{"init_std_up": 0.0255, "optimizer": "adamw", "lr_head": 0.00564, "final_lr_fraction": 0.0}
MLP neurons of a small language model. Each row is named by its layer, matrix (up: input weights) and neuron, and shows model dimensions 48-239. Each number is 128 + 32 x the weight over its row's rms, rounded and kept within 0 to 255. Numbers have three digits each.
After each neuron's rows, "fires on" lists the tokens most often at its 100 highest values on Wikipedia text that the model never trained on. A number after a token or word is its count.

L6.up229:076087110157117141165120088128131160087151147126198074117118125058121039105121120132130149154093143130157075124108147154131117160113114102122125158112107153149119130085110124160067114098090090091128131162145103122106158055041139138147125099097112138146107088084160095097095142079114123105121136145171114095116146100174049101132188101109149159131096128138120154087149227128175114144170143142160103105131140145105122196110155171122133076045088171168118147130101142081037178167140125120156151084134152156157076130122149088201166179158168104136119177155121113097142172085168066157
fires on: "," 95, " that" 4

L10.up226:094138091149152104117138101134139066100149073177134081169118121093110127137105102112162160147192154130083115166144155156184058170104138069167098093118085152087083132090092127237140135129127127162111154187105123178148111100150100113153148129097089083112131095090131159129150102110112058131108117177139141171122076123146109122123143080116145127120105103090150144188148137151093113066071150177171173170085169176178116176157170026155212209126081218161135134100128111130119095130092164115132154116150094087123189128124147119126137151170115092140089140138148049154109118110132108134
fires on: " C" 17, " un" 17, "ic" 8, "uc" 6, "ran" 5, "ig" 4

L3.up231:102159089126138163132138156120118129085138178113164133166089141127168153067156119118098109152149150146127092104161074145125084099150197094098125092111096196173131120131168090111116161153082106077213151149099126143078171144107123174168142082145094145139131139136130172118173101114088127166101121128110179145107110114089156117170156131137137192118185200087116060174111175156180127112129100141178071132142133130154153159084090098139127100070079117127153137167117122187116115168122158151107122113100141117123147082150149072157149135116146061132141087142142153095116165163118054147
fires on: "." 31, " John" 13, "," 7, " James" 6, " Henry" 5, " father" 4

L9.up425:131157159162108123118135070129136109094100178146140103104155140131088135120172191186121076185093138097161094163172088139172120093125166129118145101087150162130111111128128126161127137124134143178163165121166211173127114081097130162155100099127116216136104099154130107134149165075148112086174093122110149108131188198123094144119154050109142122109136100090083081114120128154183087148091147210170058143105111093143120089150071077183208131119083130084136120107121063161113080071139080173110112100186161109118099153148151150134171063174143067107137147143155109109175149161086158146
fires on: " and" 33, "," 22, "en" 7, "we" 6

L8.up180:136169119159096093132122184091107140091115115133119132118144114091133149059182152115115176167111156139142139115146103152113108155160161084102158182161094167105116130133087103165119150149103131127116106170139128173114104124134078128130101144070109130149102122100153094123115047081152119119105090130162125150092151111160152121192214163121199122113140151037122127131184127057146143141129126064229151112138130055105180129097131121068109147129166141204089109155073121109099129107106167122142072125144102134092161155061199123143146125074129134092123163167133168113097143127090139150
fires on: " was" 70, " is" 12, " (" 6

L5.up174:155187113120042147141209133107055134139157124123159098133155120106103130096134064114102116176090146179135153117178177157162115064095173083132107117109144141126127090113066143169148131112126113096139121175027148187070124082096155078122111108108106185168064124053105134119122160106152156120174208139158129140116111102141142111086121135119111144088073090073101139126161097115107153113102178171125137087146144081128163114117159130113183074119096181154126119146116172134107114103132150184125160140146135087110140129161138121179149099150186101122106112146134110110138212111079110154
fires on: " there" 20, " worked" 8, " appears" 7, " appeared" 6, " occur" 5, " remained" 5

L6.up50:135152139110116185143152148139107138106072164155142121109130046116085107105121169158116171154082105181187036128102112136146196129123136102184156101142124146170180102131153124119155117052095164128119170132181126106148139144153129109113170176120132147157135162117149169120120147095080159111087070171126112125138164162128078160111188117228122096104155128107083056074148114153062114099181150152133135138096112111094116180141117159192143102129084167068191192096099113134108088111138117137106102104134201119136104160121127148143106098142124094124120088156139154126110097048154128157
fires on: "-" 41, " inter" 17, " en" 12, "–" 5, " F" 5

L6.up383:063151072076097158116129110161182128097145170146117116135098124130154130107174159166137110123118124088102076132148115114139054161067147123101138139114131161162111092114126110064139107102112107125168157164164168150088119119101107186154088149139126173133082127161172205166090115092124095127134126167159108108169169149065111159166138150118110130117117160100131113154090132103166087111163095113144113146109136100190166100131132087231082098093139197039065183138114088106111073126096095146142147110165187171202174095158123100126148142130140099111138133147129173047140136162126133157
fires on: "," 38, "or" 24, " or" 10, " and" 7, "k" 4

L6.up96:139112142131175116168139127147113103091216149135152101109140103094139132091128117163128167121103100120142146177167129155134126131112146106142088111191129150083104128116094141157099084125163053140136158105125078145124117128086122091130100157128146145154193073117135091130164145099140181188142157138128122136145124123137063093162138144125173089104133138113150116136075176065167132124107071245164127080160080161170124093099140084135062157127101136072140087141119184089118138192086069180143125124123067175141129049073162161129115121170130103143093118137087142129110159174140117136
fires on: ":" 27, "=" 19, " by" 14, "/" 6, " p" 6, " –" 4

L3.up192:089149135109188137140089161136121101099164197062124110103116108127182089131175112140213158184153130120097162107162136112169092148095138126125059132144124190092150105110135118130123156099119124169166125121089106137110129149085127118126093136173120130081067164088145107148124071116154138133132151085130111096134149185160106004165121117150127062167137110149091143075141136095146172142168118094093133188175084060134154093115121125142103133140100099106136208156120130157139164176108074179144142109171144143101164168108137098146143163118123130115084141146097137068111146117131125123
fires on: "," 22, "/" 21, " to" 17, " as" 6, " and" 4, " " 4

L8.up480:183109087072106181125127159112114162104130122134142090074074132086155154122114155151124109196074068125149062152126115145068112137104079162097112110127110181090109107091185104126156059138106149125132121114118115159122143169155113085117151113142131168097156130088105068207083143126157113124113211089089111195146152130136099164163155120128117124181153120134144105095140162149125095086151128117124099167141135160140092091107177161225125114116095110124124129103114139113111138132168100213138116041125188131120054157184176127183122041112162128103130125167162118132108156109111136157
fires on: " as" 20, "8" 17, "5" 15, ":" 10, "6" 9, "4" 5

L6.up375:123120132152162094145141151139172079098125093103109129096108115146146095145127118121115136135099211150114110133109145142105099097133139135122134149113096140124110147123163090166071139121120117104103173138182108153152124132142079137175104123147163135155158071080101127109186128120142145085099098145140150093162100156167068104124116063099137046151127096092125135078152169065171137101129133136135141156194153137127127079158072039139161175117081133178100085137109183151133153165111085228106124144083152144204080084125152175153121117141126108132105140172103066170156102089103138166
fires on: " of" 87, " by" 4

L8.up441:137124124084088117123083184125163119128172124111163158125117121123139068106129116100147099160122172119151144123167177164112133113157164054134126147134160201119102160123124141056114153139131143206126120127178184116066144139124137154144039122157159182103050130117127041068151059086169137142081195212150149114126120146155138080170150126110159132136099101151116122059140119119146085151131104120173155125150117093124103113116183073103122155117132138136107178160092090083118133105120115133086146125169063148144133141153200098101086107196128094115117145152123157154116130173126140166
fires on: "," 34, " until" 9, " as" 5, "ect" 4, "w" 4, " to" 4

L8.up372:124140171176142125212133141128083099177124116117126151099106085133123082151160133180099170152137132139143134177105105106130168085184165116129155125090108124118091109148104122205124146112100108201095141120147142105138076128148116125117184076088105141182108140176112081123062141141196049067174147183109119176172140153085130139165170092170140142101109129107119087155097170154136096103123151185170116102151108145154115158153180061126178080156099140156123104084083127094102085100057079138081102092112074138115117115155169160174115164157084102125186125173095136150120096121086187155
fires on: " t" 31, " s" 12, " " 12, " l" 10, " D" 5, " C" 5

L6.up79:114137147051144164117115153131129129073148136128205162168085104111114127129154119139115136105133069099098134092133106136096052139060104115136121109162114201106145117075105189172157120163100085131117130130117110154088192140122122093121107144131138120147129118140128125150078146161166143178134109120207146114077136145137086137131111134135056141125124152138120119117117153090094110120143185208089088150124113093116112114117179139129059167090149135106157080113101104165124106144139107126255143109087145145097178080038144124141105193106142131177154094163120102108168117182111113144
fires on: "0" 35, "th" 14, "8" 6, " the" 5, "9" 5

L5.up100:125100098174136202124097122059124095099082121155173151110169057150161080164214104165132158135123105142196132145135144112155175097108155130134174117147125169099163166140146082139135128106076147166114151113124112088130106108096107124120117132117155134135090147141149132153098120167118112120136143151168170140116078147079077105103160165064063095122096178050111115110108155159150085101113153093131124112185128146130123157127113089148135176147088165153115116138088110101074154144116133160091115124113134131178166118084150117193168136167109104082111146145145107112054143138131138117
fires on: ":" 15, " b" 15, "-" 13, " E" 8, " the" 5, " is" 4

L9.up486:103160168169094133184125130157120079151146157161160127101127038098130086131149133214134130145138128162104134182082127162171062131106208155124113079094136165144104076145050150130155116114096107109160118148115100180152120125133140133132121132075125154186116118139121108135140125137162129135170154123060096142205154170149162097156121137145159103133121073105154137117104123126099087168111109149175077122116139127143132145131178081111130086142069105144135106103116160114158136135124125153104161133146106134117113056092129131128110110153129037178169166153137168126125139149101162141
fires on: " T" 17, "L" 11, " Cl" 9, " C" 9, "R" 7, " m" 7

L6.up197:167153072136068068101134147145091103162103129157137100148159047053106110092185115111107132161085131156092147093161127107197143096101136125203113181144148132135140104093065135143156098113081129147098112159092161089170110154105100128126136154127129162132082161123072158092143118106209103144155141179126154125094092149144116158195151163149136149112160134086098140121162095126162149063084100143185116104079148120146152151137184148104132137146161132139102134153065112090126172056163132113122093148094142135113189092071169117101183134175107125109149181176103128122163105143147159142
fires on: " up" 18, " Ch" 11, " (" 10, " com" 9, "-" 9

L3.up17:095136174088132097176182138073049122114129122157126121099093105098120163191139112120076129149101150086133101089120135135136141107136136080135109126112065159074132141128144101168107089024092102146119107160108084160148118115111141170133094118144125201146158140109151142128178124147151155145167113148148102153138096143170095084150165102159187154108139118105132156083153101088138144121117089195113157138172101117106132040167125144154112133146055117148127160089114158163150151140128063158166097183103113135206125079161130129122192121062116081171067108143153145121104157129145135153
fires on: " both" 22, "in" 17, " of" 9, " \"" 9, " Both" 5, " Mass" 4

L5.up94:089177083155160181165127136141166133140138120142154133161113077141113125158170129201108191135122118151125151172129112183173133125093141135136125104154086179094130101134141110142078100082048138161170162097160163106171131099088117058139161165135088123183128126124120111112103136144173121117159055130141143104117163137108076167132146106096107108099142130085080086170136142173123156146150212124136086155143151115139184192129109125140110133139128167114139083108101129163079100110151145134132147118135153115137183096123169166143117122155123140213138100163062106106127136142127138125
fires on: " c" 54, " United" 16, " C" 14, " f" 8, " ex" 6

L8.up508:132129146107094084144099110074175117090111096095118098156138128143109128047131159143110123139101116159163058101152054160128120186142111118110205115151124159134092124099183140151137096154126091161097185162123179155093142084123165112111114065195113157127133142054132087121145104076161137091091169136189099110154122103199107112146150183081163106104142161168082148111172189080123111119159125149168137169126197120127118145099138148115062127111117172126111129159117144113069161175199118096188178127127211131165130137161141099139171048128150125068105115128131128098149108115127072135
fires on: "," 52, " which" 27, " where" 8

L8.up367:147196081128134146184077088158141114127167175077117089132151091100141173110148134147204152139089128131133111082071113176152165133086126145174154128141165166096151148093112068121158074047143083135088163124144119109174172106128078088123102148111107176082157169107110135137146131107155144119161098145104156145198154138089106147165144123203125118118139135146051065073165113110111118115143115114116135152106058140133164135128132118176109147109106079116128175126102162089090085130063091128166082181086136140130029112116133147088179132161141111102072148154142165169139109127115094145
fires on: "-" 71, " st" 6, "\n" 4, "–" 4, " the" 4

L10.up396:139120134189136112114114106218114069116163148132131103074092127140142107135136093088103152150115139164198106131074122198139141151098147114138127192117091131064114138116112179158088101162112134115191180121120123102115096108136156104171124108176139115125068070096113052093127075108189150108087139089145127142087139101157102101185130102126145095128093158080083106091124131134136115162073107103148122089135131147155124087100112079123137135111174132183106085175103172140098182151141106186119151137119110136121117092100162156187181089142127087112086118167103143094152110163103136184
fires on: " and" 47, "," 30, " of" 11

L3.up367:115134109163172146114119149107110117053124123107121173132155109170166151131106111121099124158189194189097078138172127139084160160148148126129192082128098134164164131124189144127114167106108162157124119117147054143159140105100117137172146108126113132113063117077121122143110124087121138159105175153102101109130127129141073124144123143066086070121088146083148097150109128123189178122142170044083139180191081138139125082126091110136106127109104081126118141124130147132101196124077134168150112131118149175124095054185126125190181095167160131103103116147118165092125114107140065140
fires on: "ly" 29, "é" 13, "." 11, " of" 6

L8.up314:120125135125139151119183112135165097120138130138119115158139146099113143123193152138146083127081159099194080145206151140096112073104080109127125129116090146105107147106119110123104106129129115188118097136132139138151166097173107112133097144107110140127147124103110093242162078114131134090098148139157114143158067136144131096145140148130077150147066140149088118122070111147069091125115129152145094157213123123178100199124126112108098115110103115101090134141115113135124119123133120135109109063138156136117145114105186076093113112174130109127142109146109105059103123177111124157
fires on: ")" 23, " (" 15, "N" 13, " where" 6, "." 4

L3.up487:138077186159109177147097104194169128122094142057086157112128145133138105139088161111083133123092118117143159107128123139084145175122127116085135092160153145099115133176157064050152123142135154141166211134107107085135046129141124150124103150096185101142130134147091101170168152183136162115143099007138152109108093117077096163069114117111124156106152067159133112105174121097108156090175156110170154135169093114123081130140127109099129117110126063083031107151122124164181120067101121144109212185096141185134177145129120168142138152087166096137126092176141128150097151165141121168
fires on: " =" 52, " career" 20, "ing" 4

L8.up415:177146172189109102154088162058080068109080158115093164114156084140130171076107136099109156149116145121189101111122143103092101192110146124145080169160148103109115134185071174113119179113169149118138151190146181172137150103143121136169113097095114126134135121131118126116137142143143126085145159157116155132129155125130092102131123131049161156121143168124133103100094073110123119122155142107112125115068118124100104096104075083162114133101176141117124062172095178143101151156178117096139114132109179114075072136153116119148153017092155101081157158143128106121137152091117130164
fires on: " |" 40, " which" 10, " It" 6, " Ge" 4, ";" 4

L8.up228:155145090143133150118172129103126123137112078164086089105101078121099162137183130136118092161169128078117103164172079138067096177125183107176152195150153152113168131099149118158140137155177088111108038131116107100075119087093088091170093097095119123106040140140110085136172107160150121106080159108102134176093092138151081054143138124116127119095104141109128138133154117114131199132131112099200137134091116121137111118098108112133153166122114155174108117140092175099141134126104160159140098184126099127093132113141148135141120132125126132071053165144164155112170141144065081148
fires on: " gr" 35, " Gr" 15, "r" 8, "7" 7, "\n" 4

L3.up218:082155174151118113142141126063103082092154145133170158095135084160114062131132130119160124147149124137112109133182129161174158169120134117156130122147081173108122119125133158134102140149102156179098167184120128195103140124064101164115192151092086186147079112102131134140158124132119174167048119148115128137144145149106109133114174142139111149136128151145132090089071129069088132120138138168093111171195044153232171060133115076138120049124113113099195122131122105185139152191117132137127092136110125149100086108119132143159121126128117108109131100133107107148090135099032083126
fires on: "D" 18, "R" 16, "N" 11, "ER" 7, "U" 7

L3.up193:151125134123158142129139190212128128162070134059097170153130162134115157157097171147156110150114094139133070147089155117106147042143132102035101169125098120109174115170131146132059127138134118084137159107134106096156088184179075112114139114111177162170130098192110145146117126154141105138139110087097172117124074142088172122058093128138109143105202102114163165175149132122161099150175128108129170102177135098191135097166069154082072146113141128143134121175099114094095164143121076100105123146116113107122117104110182193103125149148111114172168118112125130115099164106135096106
fires on: " =" 40, " said" 7, "ى" 7, " decision" 6

L6.up510:124093078189146127118109164122174140154125150084152178170120109202070081135128063132136128111187126146075096162132207134150143162126175106108080070131134133167109141093145086083123136103099134123136132175096156113154134178067094098114121084188113146175111109098109181085085151107142081160101127175121146127176123128112081129130123114098094146056131104121087143156135114170136165115131102059120136104172112067095126177118120164146175166119119117123122046143096143113105182138098089118150138116061147119098113116120164138190141145141136145139133153168128106132078142115065125146
fires on: "\n" 39, "." 12, " " 12, "6" 6

L8.up380:134136111150112138168116109109108093148120082120132105140106140133134175126107194149057156152129126163154127171130050107180111136061159134133094115125156110106147149118113149146080143091120145097134104134121146184141144108056087171171102110122143072171110139137129110108101167127181137119155110165078162135109200115169159141138111149086131106150146091120154126163172145099132140088091174132141127111104128144082160125105092091077136162088111147127155072161104136149047194082156130140155055120144121089154150088140121144159138111115153110149102114142107123081075128150159102139
fires on: " and" 41, "\n" 25, "," 9, " =" 7, " M" 4

L6.up12:132114104102149155076119109134154124156137073060171136159109122185101102153140095111174149124108126106138137104136159110136102169097113151127124096125109152099102119129152131098110080087112103082095114152084157119141152140109091199089144122153122102127160131105137129142116116112180043114173151108127121130124163132089096188100175085154142154218190105167100147128106172105110058076135105114116106155138009073095102144155175145209118178108137127117129133127084102131127156175180096196226132081098159134153116087117171108165090102162110146157160104178120093145106167160103158143
fires on: "8" 25, "9" 23, "1" 22, " " 12, "6" 5, " the" 5

L3.up138:113102125049143141098124104143185117153127121125111133107101127076161119100090092130149106154117134077170116125162179147117175096118120144133117077123166188184171136145182067102119155137085123132125172126104067165126187094146097191144123171081149202131126113102123153185144094116153127097105177105158137179114075168162093080196166116124148156164125147169108131093097121086112111171075142070120108128157114098199063140094121093151085102091088168124146154144095093134122108140149084113130122058129177144089066105109143110152142138168147115157063095169163125099157117131138116149
fires on: "W" 13, " before" 12, "|" 10, "In" 10, "From" 5

L3.up407:136141117136157140121126121143121141138111128167155097075148148104095085045158144169097147129074158171116146108102147168119121138141142085107125144155170151114143117134105143096116157111138114093148130073121079144155118114157051148162115119117164156149089107059122055125108085099176183160128117157145138105176110150156122113171139145131089102110106131102148073154131196132151115119081143153197094141117149094141158137030181058158120158129169121128104128180078196105063121124102148201125127127169159172131171104051196180124146096205116126132077120178107159136113143133090104154
fires on: " for" 23, " in" 18, " on" 11, " from" 6

L10.up53:174107164130131151149072091199134148122110087100211082160160137131113104087177151126179180102133145074137141181124160155142099098117152148151154153117137105132156146106094140164101127165133169130183144107103080133095138101163091177115118179092108182108131084161127158124146064110148151082122087134109167130165128144086100081178200138158061104108132119131151126100164154102150118166099134176167099139101108091124106095091164091146113123066163175147100138122124133111103119101138199098149105115145169197148114127104133092151128094178129107122052177134173117143166104065099160126
fires on: " for" 19, " during" 18, ":" 9, " in" 6, " During" 4, "During" 4

L5.up179:098168119129165160195089196119082123110145160157146102110082118133104091089082117221180123155108124131131098165064060158199151146157141091118129096187113148128142096132135124158064137095090169106112130137117099157077137127120113153157206106136125111138106136121138109096129099166144113141052075117120157101103200100140102126148182096150126083167129121107139093127113096162105169138168152121143168131082045093132140141128119107225173118114089135126139158139111139195112158114132136150116168127132191095158173115148141137173112113135131111107136112144091147106144143099138118140
fires on: " de" 40, " and" 24, " of" 12, "." 6, " Mc" 5

L8.up475:151103135091148067116131173107107133111155074089172134127115109140113130053137204123097092211123139140094120087100087187127107147132127105157096165141162143104149145171085141153119122144088104198100104106141064149102141125109097150111101135142166170093024107107107086152161157117084164178095100160156109119078142107162131102158161122114115046113111129178087110084187141118145158140119141113104112137157138149120150132102116142164046057116135164120109087138105084141092164164111162130151174109090215147083140090079157135174152099206121146115046146143102173152156128133080051134
fires on: " However" 15, "." 14, "|" 14, " and" 9, "9" 6, " before" 4

L8.up136:120092133148116168136091148092142134141161116148154192098119121063134092089118141097160210166141114124091111108118153106165127080149109115102083144067113157081091129120074137116131156128110126141184115184158134151120084138082099109156156159077135146139182146143179109144072106096192072068113126161123171178168126112102173139112160118141150140090105103109153103148103125119196106087087134181193099097131093143106134122149147069123139119127152180140110090107088132107111107091127101157105163113157163116132121079118155175117099115206099124177174135172114129125073091114128171169
fires on: " t" 77

L3.up28:101109162159105096113132154158110160120149162134118091132115120121141083122087135169092094145117156178112132174175139183133164100140200095138070070162112199151112143093125185151078160076076090121147143145127078168124143136057117185205094121110112135131104080097138126085149139116114191189125120148109131075123135115151084085172104093052149114107145102140155151117105153131125160133147083129098122087176120122105091127105126155121154093114105143128121118148107163164109155181126112189163102089091134151113088090168174114166132083156140143140114115162052120148141131052140056133
fires on: " " 39, " as" 15, " and" 14, "," 7, " by" 4

L8.up140:231151128098107097096148118118049025130098105111088111125150115134130143120124159147068121108085122167153105157082059118134140114144164190161063066126152086086118141111092155100111141120144108079180123208107124111134143138100175073195130168096134126127114122160094190136187156137127124140156173135051133132113145101093134138089119080149116162092180127150139113149091077119126162096164147099153109090130114159103069130145101087167121103094111147136146122150101201107101175107113163188156128109112098128162154058105124166169215102150125074142127086135110160185157154161144127154
fires on: " =" 30, " Is" 15, "\n" 15, " need" 5, " follow" 4, " there" 4

L6.up353:133160110160142149084188075128152136107131094141137147167124139142097092158167110093101057085161172162127098114107120104099087120096169138101128155102068138107126141106139086102119094157138134100149131135113100147144120129116115041126134130140130101118076065082167143102154121101160148135094196112085130176134105125129011051139160130103079124078117122084101134112173088104119131071125115149121102164127171122095156143181083154141088146124179114173132131106113134114100139198158159132193138187110140141112123064124185125218149141164116096108067146156134176110111188180103124143
fires on: "\n" 42, " such" 9, "5" 7, "7" 5

L3.up113:143104153120123105120115093085141151128122196131143057107092139138088103145088120136158113134063171151121086122179140128096124153123133103095090090162113133083103145108162159124077088131121095100141137086110098106151180157148117104125157110143133140106116079026138115105080128135124113160086131101152104138119106117143127118194213160058108093108165094161094134112133184114116084099161091161132105141152139139097104103051142165138123131094140138135103147166075160132135144214152124185147130119108144139140121094112226067107152052171142167133126151194112124166092138122056096174
fires on: ":" 42, "." 22, ";" 13, "," 9, "\n" 5, ")" 4

L6.up75:105133106145174178187070161168173136118125137141136133179126127109065084062145156163109113152100160132120108136085054119180126195138178087134165144180078128137142144107099157107073136068095148131160181106141093167138118156131044105169105088157144077169185123147090128117142117081129107158122105158090182150166150109111135145152193144099150104167076165096140023203125070162133092078112136092112123149140093115146205160093112108135130092113143168106161093139093142130130097085102160119145159123096110087154128142096190180146130149147114116160131112145138101119154097114133118146
fires on: " of" 43, "." 20, " " 14, "-" 8

L6.up103:141127113082131187146089098155131134148137159102149136104114116176059077072168126108129140157104170144156114154175150158140097146136169108137132127069127097106157129134115147087133064102142126152154068135122106124201148127083089110096151105162145125182101115044077090181127144142148157134104157163146086185177124129165099128155193125166088052126139134158080142083157078108085104143112106134088098158153120153091148180154115127128129138128098205105143146122127170144045126138089129219106097128125130118153126155099168125143119077168146091112152122131119099151149084148076131145
fires on: " for" 40, "." 9, ";" 7, " later" 6, " few" 5

L10.up252:160119053164113129150143172161120134107142091118136105126133116140069136110111190140131075150064109177151090086114069152130128158135128139136115150141102220081141101073146116142109139178085108165144098123137102161103126225074111161177176182075128120117124152131168152131191170168101115142106088166079105142129142117170127145160192129135127076092126115105116085145123096064150129147132110142155152134147120176125155094082089123172119110108167151145163129153097140104090072104097077140127118133102141120132111096153150112156074104108164114117120146161108166142161122080187079148
fires on: " |" 20, " and" 13, "H" 9, "|" 9, " would" 9, " US" 7

L6.up437:062127125128115205144097106104117116082109142076167101158153120112119145068121129193154066160074145069137118072163148133195055144111156099128093094162126157145131083104121097135097122124070121115144103138152148172089165188036100160150117089124102157146115144129099159136130086106176140162218119131078158113138204157093124176148141128106139117122165146148112107122109141122127138110135134145143131122154074068103140105108041140178147138092105150118156179127109069172145118118131107112159099063115153151129127103144148147130140100131144140143132123140081149079145122151108142150
fires on: " and" 59, "." 11, " to" 10, "," 8

L9.up284:113138130096103173104163145087117125090149134112194136147082110122115198113106093157126123128107156120148109110173142160158114092145146138177159075128105168140142137132183102087152075071095104077106139152144158216168136070065183208135115113177098095162147165155126203164147136040143096159160124156113152125161144143090127150106122098156178130139208096135141118141134171077154078105128129129134108124139085121119133130147132145180147057135123134148187135068109035112131084108120056146127082034149135111108096119153127135159097136140166154161156107152127056110097105096128149125
fires on: "9" 33, "1" 14, "0" 13, " |" 9, "3" 7

L8.up349:080152119111129209096142104125186160184122154212183164136102121124101115122144123172100171108133135082102093166098110125102161149163096112113118023115088121157105102125155087133156112086163111103149135146128080119129140140078188156130101176204128139195149115171098144123103121135162111149133171091159188110091128130115106168104119145177128070148118162101106117149091147223165095145061136108173070079127130147169074146130195122127093125119092147057112173103108066123054118078128087169169137075133146098107109134118146134209101165148148116159143141164107115110133093140113157157
fires on: "th" 12, " ad" 12, "1" 12, " c" 9, "ath" 8

L10.up64:059103098117163138136083104103120055099112177159144109126214093128125100129225135128113132195149166141103123118172124126216150080124098145187094140143119155095149124124094143106164127088126122154125177154164112146099133185080049033120103077165125121138104110113038107157164153138095071126131105164150162109107115127139122179096163182131127099133116196104058112115121140169129089128110145117169136157096132062102117146117118099120131140124109125126100143140102150150074131141091116150152142158117107130122153096087134166189136139120129124143125160151153163074151152133088103151
fires on: "-" 19, " was" 16, "un" 10, " b" 6, " |" 5, " h" 5

L5.up102:099197038147115146172168109135152162092121120180131162124094107139132136148171163226102144164141129141096156139117146134195111195088141169185143112129091114106140079133093151126070099106147110155167112121135083106185117083139158096113158171120063111152123106143115098113075113125186096143106091087116085151157075120127088147153158102133123139133118159091075094109154167164083137126113121126141100168164129101152177167150158142111091136150170125143091149100103126119075109143168149148151125114141148128123193094120142143106096124121124119191138100168082128073155161116126121140
fires on: " c" 84, " C" 14

L3.up156:117167143115213099188095058130126120121051125065109093127161170142146114124073128144104149134088157125219139134121115096049110115160110151142088139182101193130121118099171081015153147092200103138068113112135123082109114119060123151132153069081132123171094151138117072099131170137118135120142183146106136153100157130145178150147132141120136120129158077160124118111114193114156116093149237109104150143132119091106107164097156117104148132112144154173155097169151149115184131135126137105106188177127143119110135126170109206150132157146104089126091145125130177137137164098145117177
fires on: " =" 47, " for" 5, " /" 5, " would" 4, " might" 4, " may" 4

L3.up32:061146122127100084138111163122116127097129132086151123159118024082114058092120130118111171180138156160128125156119152214129089130091164147143088175135124189077134097125139118155155138102081170082139134148154114136116098157107165143178138143079119122183111116134164140131158034106159144098148144137111145126144152159154143098184198136130087110140123162102132118171113169078127169126120111120166068162133145144138098174147139103097111149155131096107123105139045142097155143121120125152105118076122098168135138186073162142118189127102111126127071170188129145105109118111072143152
fires on: " R" 22, " " 16, " (" 15, " L" 13, " Sp" 12, " by" 9

L10.up412:165109109145108167149126130069173128113132102157146071138052152099071069114132156146149095184124170137192114070183067172108098197098094083104106173171148126091096136180125180140131094145109118156116157044058128158097188121097113091120162169139178159128075116081115115081154142102105105169145140148142155152175145141136108122161211157118106101142163135156106134125144130128114104109138087134122096138087150172144145156022126117129070085056087130115170170216104149128129121186104137155155135100127169108135081128123211149142099093169127127124122154139176132082132087159105117132
fires on: "," 24, ";" 22, ")," 17, ")" 12, "-" 9, " |" 9

L3.up27:154134061061128149171141175123109145115197153099163105062136140144150177066098174172128113113164107104147067088135122146144079151143141119133161050157093143115190086116118122069088109125094157112131118117138095139126120130172097166107175134131128112111120115115076124149173103129133163130083130144125183077178181147120128114148107111189163102146140107130119095127187164120093137099096119166150139162119081113173136102120201135207141150075177110082186155122123089149090123127137071149154147121145181077126132149115156181081140153170147119116057127157141123117161128067164102167
fires on: "." 34, " do" 15, " no" 15, " and" 10, ":" 10, " of" 7

L8.up19:131136079201155156193134099113132150156158125201138155129116084118119100145128072216127094167091142163068154145131163131150140149084123105170070074101043133088099107138106108148150144099151088103188105147144116124164126062073127077108138167094081132187100066132127145111041092131161121155104099126205130135131071076127126144122129184172104099105099138097090193131157157148120095104115131085161096150096126164172124118154147158120122142143079129116132125090113123174132123124136179103132216112161132123113176095123152098126106144099116117146142154173071049150146179157142197146
fires on: " C" 52, " c" 48

L5.up168:118112106130132150125131119162088153113125104114162085070153146088078093128158133165095139134105204128103119127173138149117145102141153075124113116120152156075099132164077120114137117133132117127149132089089127116118110086125097113096144143071127167156073118079098044091115075178198133122093116144108163133089096177181130104212129105105144150110099120062076121137106110141117105114090153143168092093114150101145170120082116049124161145104090142161076116146094186078034178149135137194141121129163155149105147093086205148159152120181127107137111153191134161139129140174108111186
fires on: "," 28, " while" 15, " where" 9, " throughout" 7, " was" 6, " for" 6

L3.up154:092175118131119092127101114168151083138159114111154119179129126092149083110145160149131151159049142098148151169121091142159153126127138178198216145159140083123180132097192129136160126113101172126110076122058125151094182124124175163131130147106142120115118132091099146160109094111127155131097165115047102119152106112072128113144137091125142131132190171118053090063104126124083093160078132081118133169162114153184128135094106059130121128103157154166124143135078084092120114108134172103142106134085126122080079143099172118135133085163142141170075152186118125134169126133126135168
fires on: " from" 31, " |" 12, " In" 10, " From" 8, "From" 8, "|" 8

L9.up132:125163125114084124184118177172084041157092116149127102090066049092147126133164128203120139151107124101178102162118109192056111109103186102196138135177100168000141101077114149136149156105118101086168135120132130137123117164101130140158155148110116119178161135108078151114146115153199129088151109136092131113165095163139101122136103131174130134139156145171096087103121151126140121089143155097143106148118132118138126128100103088142083104156113155166121113152102172137131152117128119148113163133112134115098118111097127152171154115153109152150148170144093178143212044099125128142
fires on: " S" 32, " P" 25, " C" 7, " F" 6, " B" 6, " T" 5